Part of a small language model's weights: vocabulary 2048.
MLP neurons of a small language model. Each row is named by its layer, matrix (gate and up: input weights; down: output weights) and neuron, and shows model dimensions 0-159. Each number is 128 + 24 x the weight over its row's rms, rounded and kept within 0 to 255. Numbers have three digits each. A neuron's up and down rows have the sign that makes its largest values positive.
Before each neuron's rows, "fires on" lists the tokens most often at its 100 highest values on Wikipedia text that the model never trained on. A number after a token or word is its count.

fires on: "," 76, " or" 11, ")" 5, " and" 4
L6.gate274:114087115112152124135169130169133104122131127126164103137133145133110158160119087126105131121128127156103139144102119131083105182188104096129204092084173149120089170141110124109133141105117157119152125098095118154110144102100161130093125140118163132137161116149150125145152133091132102148146155160144178124115154121119089143132149122150146148129127079092089108132168133128133087135156102112150143136125145085098130151123108138115130116088103099144144112121131144160120112099091134
L6.up274:104123112090159131081168092143170111114092137121172160100154150103153084125149143125158094092106128114119102146126095108112121163162123150115088135154128135130119136114116097115095129140088136099087155120122076113127122128123137140185119093103128129117126146167127133072140129085142153148114170155148115113183102109140123097099129087090117151151143130128144124146142142122101138111108103134104127116124081139155138118140114082175113108125090174128104126120135118140105156090144146
L6.down274:109115092128118140135125142135152145110132147142136118136129133080083132096111144132133089110111161147096148125135124118130154156155054149105129156124086161150136149155137097106172136120135111127149161124168137080079138139115130132129149126161122097108093176151144139102120118155147067103106102157141109136138086121104121175109135130148129107122110109118100138117127158144081127138149148112141098155137124097170128202123173102166128163127150118123121114104088118144111148094139159

fires on: "er" 17, "ed" 14, "ing" 12, "ain" 11, "d" 7
L5.gate624:096151109157098131145112140133145151120120145154150146112125091132147127100108126096115088128159108131137144143117130109152119077094136129134112097143131080118114103108115096112110111121141126125126117106115157126114100125143102165140127131106117123163172132155107113124132156131125126173087121147135135069171151144136114120111097103109160143152087113159165144207122132137058138112076123129112128137139104141143098149136140112127161110149097108117144124121186053085089148131147120
L5.up624:134152129176110180132117188124110153119171113132130132137113129106082089111111130143083101148150120139167158163130181161126136119138106106130147133149147124103143110130121133130172116132148119129167136093120102091136133164143084110141099064123151128149114124142111106152114104112135140138106127088101115142144119155139120145110160143074146098175133162113121141153108131129080141136131170127126151115128123121104134125141137120127142159112123130069176146102143129066091150079109120
L5.down624:123094154097108081135125116153145111089138123133112157096166104135141145119139111102153099130120126143148143133138107097179137095118129136129138118113122150157137137112093141129107120135121145080112115177154112149142135141093167142146129187133116133112118111157147119150163097099107118129178148142132108119160098109139104111138078098131146141079099118192096109094144145147134119121155109118200126139123166097117161159133112120120088137148146137150100146084115162183143112131168121

fires on: "y" 30, "ent" 17, "il" 11, "up" 9, "ed" 7, "ock" 7
L3.gate201:096136104110120135137123165133109122180130127126120096140127146144112134109124138156186102127128093158128138187147168149128079117114114146111145127093100117182104139133119132127152115096151141123119081109123068106143139155149157155110152137146098123098144127129175160091124121096096087136124135105153133123137101091111089151138157137098125111173152116158131139108133148135069140144120147119093117117150158102109141158107112112151166157106101134155099111104160067147147102140143136
L3.up201:111134084168098101161125110080161115131158102159086133146134112124107137171086131123118134115125172135134120130122157184109155113137143142102158153140110138081123113119088152133133157140149090144126125115124130100127098138148172119136078146128157107145116142102142151103129123085117170138148134111138122133128138096122106170130129108121111126127127091171137088106143135150130109145135107128150121125160080128125169159131172108184099103123135115135151115137106124122064134089191166
L3.down201:101143168123113148113086141137129147173092144097157151129122082101108113101144107146133140158109157121183126180122141147116117110107133105139158142101059131161120134120154130103149128155131137133142105134115108120106113164108109120158149100127158156082162137127118116144140082079093098142123075137113134117114132165139121132120120123115070141123166124116122128148142094139148193143126182108131138122145171128085138165124110118146158108164116113102118139089136123097129103153130101

fires on: "le" 49, "la" 13, "mo" 11, "°" 5
L5.gate213:060145150117180144132112140112162127107107131118124125093138092085189151133141076129114128106146101140133132104125173106138170148137170107131127119173167111130146127133125088116115143103096151128131131158088088142138132117124102113127157095159179130094170123122160100096154122131118126126132113099100111116091129120092121134121106126166108135144159134153185101124164108101118129119111090111178128130151108147119159100128138147139095087140115109086161103119112135156120117152128129
L5.up213:098090155082078092106118107103108128153120129129102138147139133103123144096145135138125133103131152125129147096178171116156092096119123112143180152127157116162116115115127113125158127169100131120122105091112103087133153133187148129113144106130139091118110087111139116132133145140168133124175099086134109124194136101139103117104127130136138089153118139139148101112104159120145152098146119122145125120180148121100133111134069124120115095130098198155089132160122100123122117154122138
L5.down213:158129117175132069205130120131158082079090111128147108131121119101135120122126142042131105131105089109137103100105140134150126109132138102166102155162117122155158132120128127146137128082111127103109165144113094146128148125145116133148149106131102106130157171104163130155164139143158113118130171130134158136165138138121127159099125143157160160178095114093171148117141113126135093107149106107124115138123116171100140105157128100140152116111119160139100137126120107108106144162128139

fires on: "x" 19, "ing" 16, "ed" 13, "us" 12, "y" 9
L6.gate506:163124117138181098097191109144161129160137135149097164166056057142153124165111144109163107098103157115150127105112184118122155137136120119159104119136133075129150121124151113143129121100153104113108119134147127102126150108130151153149132110147095107111132111135140122123108136129147099182108145127115125149128139110107123096127125077093089122145142147148169147136120162158083117126096120095116114117139114126153145130093105176121104144135092137126094144174096117116130125104147123
L6.up506:140147107124162136135075133112119119152191145111098118111113105122084127084140118127134123107121099094156153144121162178124122119154081145154139130138114165138147118120101145138128150119113101100132127133129111095134122160127134139109077135142157118150101169184167125133106138139108148096114120075099116170115118148135157190138123154160132118168133185118127093108124154140111130193119103154190124137150144158095128124136082135116147131124133154117111086148142123117136111130100120
L6.down506:135136103132168113116142093176139127144146101147126160126095116113122144145104148146147060153114133133088118147109099116114147104147142145106067067145140123161124127128191160090128088125091100104144143097110090106154145120128156138104149134119097122113115134131165122095125109169127121116106139133123123131095087136127137103150142112151119121117138135115121102099082142123163124095101112087109118132144160107144130144145128165149149121135147189170145109106123094174158180098122128

fires on: "ing" 20, "ed" 8, "es" 8, "l" 8, "or" 7, " that" 6
L5.gate218:142129129142123092104092132154108090164123099109123091114140116120140119081127075126093101066127133137133109091107117141146159156116143163189124106118108124134131118134105141097113103121173099125140148141140123114142113173126098139149084097139109150141137147115138136096175109153117082138140107151108151133137103157131111168170177120113133078124106156138140101109128119126096155103095142115130118149145165106149117105112151122125097156168146169154102136152095126165083147094157127
L5.up218:111087086141158164082112098150150145130169165119144105159197105135146120115151135135114133130158099147160159109112114104144123115118113123085144100115120157118161133125133112098102152098160089104147174127145092129151053127157116125135128107147102175138101120079104098116128145140162123134155136162093145109086157130118084105141115119103140133148108099111151097084132147082128114120099142126134121135132108126149104105137142156132154177148133142110131162107150132120129135142144164
L5.down218:103145122102108111101119122079126121105103123140125130121137139143107140116157128112122137145164190127115131114161134093152122102125137111173143142153143105121109149161131118153087098122121129158146109109156122097100119129119102114107159121124131130120095051146146184098098139137102194161108139151121155124196113154121156105119078096160125152104142133162102123161116117128119130097158119161124113099156143140144129142144098138153117126097142153133141172134096155165193133105131127

fires on: "el" 34, "ter" 8, "an" 8, "ro" 7, " El" 6, "ol" 6
L9.gate603:136136149152140090133129134131108149094140134077118120107154096162156119126128118100124174126135126136098099152136152145156154176154090121131127114162146151136137070160112133126132156105151157142182136137133078120114131131116125131153103114134147112132116134124109104110086184097156087130130100136155132095139089141099088167124159134135142112153128112108109129109118082126153169124160136170149166124092156108126146117166140183169147135131121126117176118122105117148129143088146073
L9.up603:127148175175141152087178152097137134164133163086104117112095121136142136147110115140126129113135148145140168144092110161154154108136181107185126102085140085127130138147146145127122162113148163138110100122125110135151135161112126129111100127159159122132128137148145127094152118142172137126122102130106073129121139100136131188141141153127114158160157126104116132122132114104160148107113119130122094147162160107078119164184102157114120130118121137098151099084127111093089108111114161
L9.down603:155117142124120140114112149124129104152142112119106099076129109141111124152123115141127153128090103114098103125093113123121170126140128082161129169100176137119120159096115130137106143120123112144157126127152119082113148077153136060136142137088123115176099103072114127158095088147094122111120130138122146130177117125109073114116092150148128100168128142173115140123132128116117140130136154108138149162154092125104115171128102120119158121162082135131089097114100171091136105139087116

fires on: " and" 40, " to" 13, " of" 9, " from" 7, "," 6, " or" 5
L5.gate557:166141097147143115153143163147096097110110112151161118109076135108132118170073104145099137119099119142107103116124119127137121180138123130159126165120180144132095173107075141105110138119129138156163121115112098115100158145163132153127170143054143125144106094123116142125105149121108101107141123076107133151146127124125090092116112106134165108166121083143146166146138137116135110160193118099120180112112121151153140150104114150083129107142129118140125119118123132140138145142132107
L5.up557:114075102121126121124149137108184131098156112109103159135122101095136091122107137143102123162094102129108127140130122129147124128083071121156103133113082128120134142090140168122100124158111139133119138094104145098168091120095116138154140157131122111176150143140132150074157150100153128184103132165146130160122129144129106153127121121083123104136180076106141129135151131119119100100103152078130135138123116121156110145138091123153101095095182121115114121095116103163167127132136099
L5.down557:108147095132120162082117127164163120148123113111092146126137121151138067149150101106131123093097152146102137149175129151111090112119139082087145119168139139136120153125124133125127164131122174121121127129082176105141125110117091098169155136126165130120137130124142138104089123136119085158109144134108132128112123112161126177182097139123133107167123121143117130088095170103112125112138126122120119126109158146111110145141099116151131131079092105106080135170160152150156135070125167

fires on: "ing" 29, "born" 13, "–1" 9, "gh" 8, "ttle" 8, " place" 7
L3.gate185:120107154133121130126121122108138116126113105117103110138123118078128152133125142121137107091117111136162158107173149104127139159123113122180155091121092138121121102106113177128072092167125087157110143113137085123123135124086175131103111138112124129128140101147095181113090156106096161146101139137157111137128074119100119115116103110100119116131129092149105126125146140101147107125150125132093190120181169148164135144122120136158047136099158107106139153103144148150145134138135110
L3.up185:155128096117127143109103145172138115155087132128142117134106103113117118127160146177182141115093136098134114128188113103119087113110096146125105134119152117136105136084115144121110124121122121129111140123174107123125123122117135175126132138122096123081102098171142150154137154109173148140093138140154163081136095139145158142127109152138096102143174192134123114100142135141093142126156191116145121137136162106119111083154142139136098142148130108159137143081128087107103127075141151
L3.down185:133110082111098130173141137103134092154117090143100131176094135093122122126140083135130138122131132095078096170178140125093105118158122178134113139142174155133109112105135163128129149085125128114130122081119136145162147109132103122132132152090121124120075093167140139137105177129121132112135117125195141117148152158099138138140128141127127108130140141105130165145143148167116151142102084150119136138158113152122129156140178113119149146104184131096140125121107151141087173131096140

fires on: "ed" 28, "s" 21, "ant" 10, "ing" 7, "d" 5, "ent" 4
L8.gate459:153155107138128121170132154122108137125119116182113139139145111097149119146108149122168120097162117115141133082120171110127139112102158115149128137125124149137158096093173094107098121145136152149136161098161143128084132157116074122098131129152059134096129160123151132129132107138134131156088137141072130162120145120117126156167118123147127145138090117167179178163132117115120144088102075147159149133115120135177148125107146099131139103147110137110126123158091144165107115125173112
L8.up459:134149122138139142122084147141141124142168152161110154104129124168142116105139115147136150161114166082138170136102122163126131103153136146161139091156126106125110097115158061152139142156122119084128151138119160123140127168111139156124134073117091125124112133147172124147100089097067108155127124148082121124136127151167133136135172123108124093114149118126165118150098151102092100111134125131090118176080156125122122130147098101117150140094142136133168164121125169103160107121161110
L8.down459:143151100145104092171141131141114100127102110141153139099191120092129124102153125103098158122091111136113088071117146129066135108118137123139112121134119156127106148148101157129098109133112121097129112156139154122135157165105129142171187175122151149106108116178124145113146105113107129139116140118163088120127150091124124111167096137098115117158125143136114124146165156106109139106129093180139136168132151141160172111094164151141101110113157124123147139160138116098087106095130145

fires on: "ed" 19, "E" 9, "ing" 7, "ent" 6, "A" 6, "we" 6
L6.gate461:136119135157134114122163139196133119112165148111165094156118120132119174134169119111140084125087141082160164113093103151122146094145139138109137126147141133137116128149122126075157134131120125150173131135183107138132085183116130148125135107194107107109141111076160154116122103094149123136123140163093146083092117143139148166143141123130135136120129093142148131128122106125162137099171130100161135144113142154129127108114159197102152097110130115132133115148150128141160132141106109
L6.up461:157163085111050109148113131129151133148126090136103130135131115144093141145128123123165128145101123181171102159130102148126133144173116107103115185117135126074104157148124117130090113134097098129123120136142146100114136149162117127122139140175106126106128133147138133111075149112167144113134109136097141140143096136172150177167175137142131130094130173133142152145086110146107164111171137140146108140122118122105142087109104111153165144085087140100165137118117141128107106105117123
L6.down461:117113159090131097119119103136117177131153141149147129091185112105138157105111158117132110101163141169119162125121124175086138118097099132115119151144154174143119127163095118107169163125125164095118094082108117093143081111119117128126121112111087190136126152098128108148136123114117090094119158121153166104133140151094129142150139143136086134141130100164111095081149095117140112122122101149083157087124124148098130124084138097095122120099132119128098132119114098126134145159129117

fires on: "-" 18, "ing" 10, " ma" 10, "ru" 10, "," 9, "ed" 5
L3.gate394:149141128138133142105140154133122157106160149155112071131140125093152148146120108121059084102089127096168134067137131130149103101156121083145131118173119159139135106112134093098077156157162148129155174148181125131140148180138126129120147094126117142135105150109166125124156106142142128159131152120106097119172082140136126125120108126087133139135161132131144104109126113121135113136126175150069160155125129125117125133156144170114145135113091134114127174135151148164124094137143132
L3.up394:085109183109116153119157119155146105165171129113150129144118119125118117120093085147099123134089131164103117123088095132102136128146071130116134148149141108087171117071102110091135112096132115137148120133111165126170125131152092105125092114099115143135140109116108096078141149137106126132090108133137101101128127138125153162136156125173118132158083161078159128122108116119118141119140150116119115176175119146151101117152117116172152121163147111074103131127125113147105122168119149
L3.down394:140163104105147084136094108175145116133106107137154130112131078121127110088131156143131158128137120108128140141141131126154152157078104141128160141156112132142123108139153153097087166113120102161135104175095093112118115084119126171137124112125074111107122113141155098112110168143129150120160219140154169130086132147123122105156126153167117078104134134147096113149149163116145106152107133146153107100117143120118123118104130132174117125104131138131145134134072135148155128124098096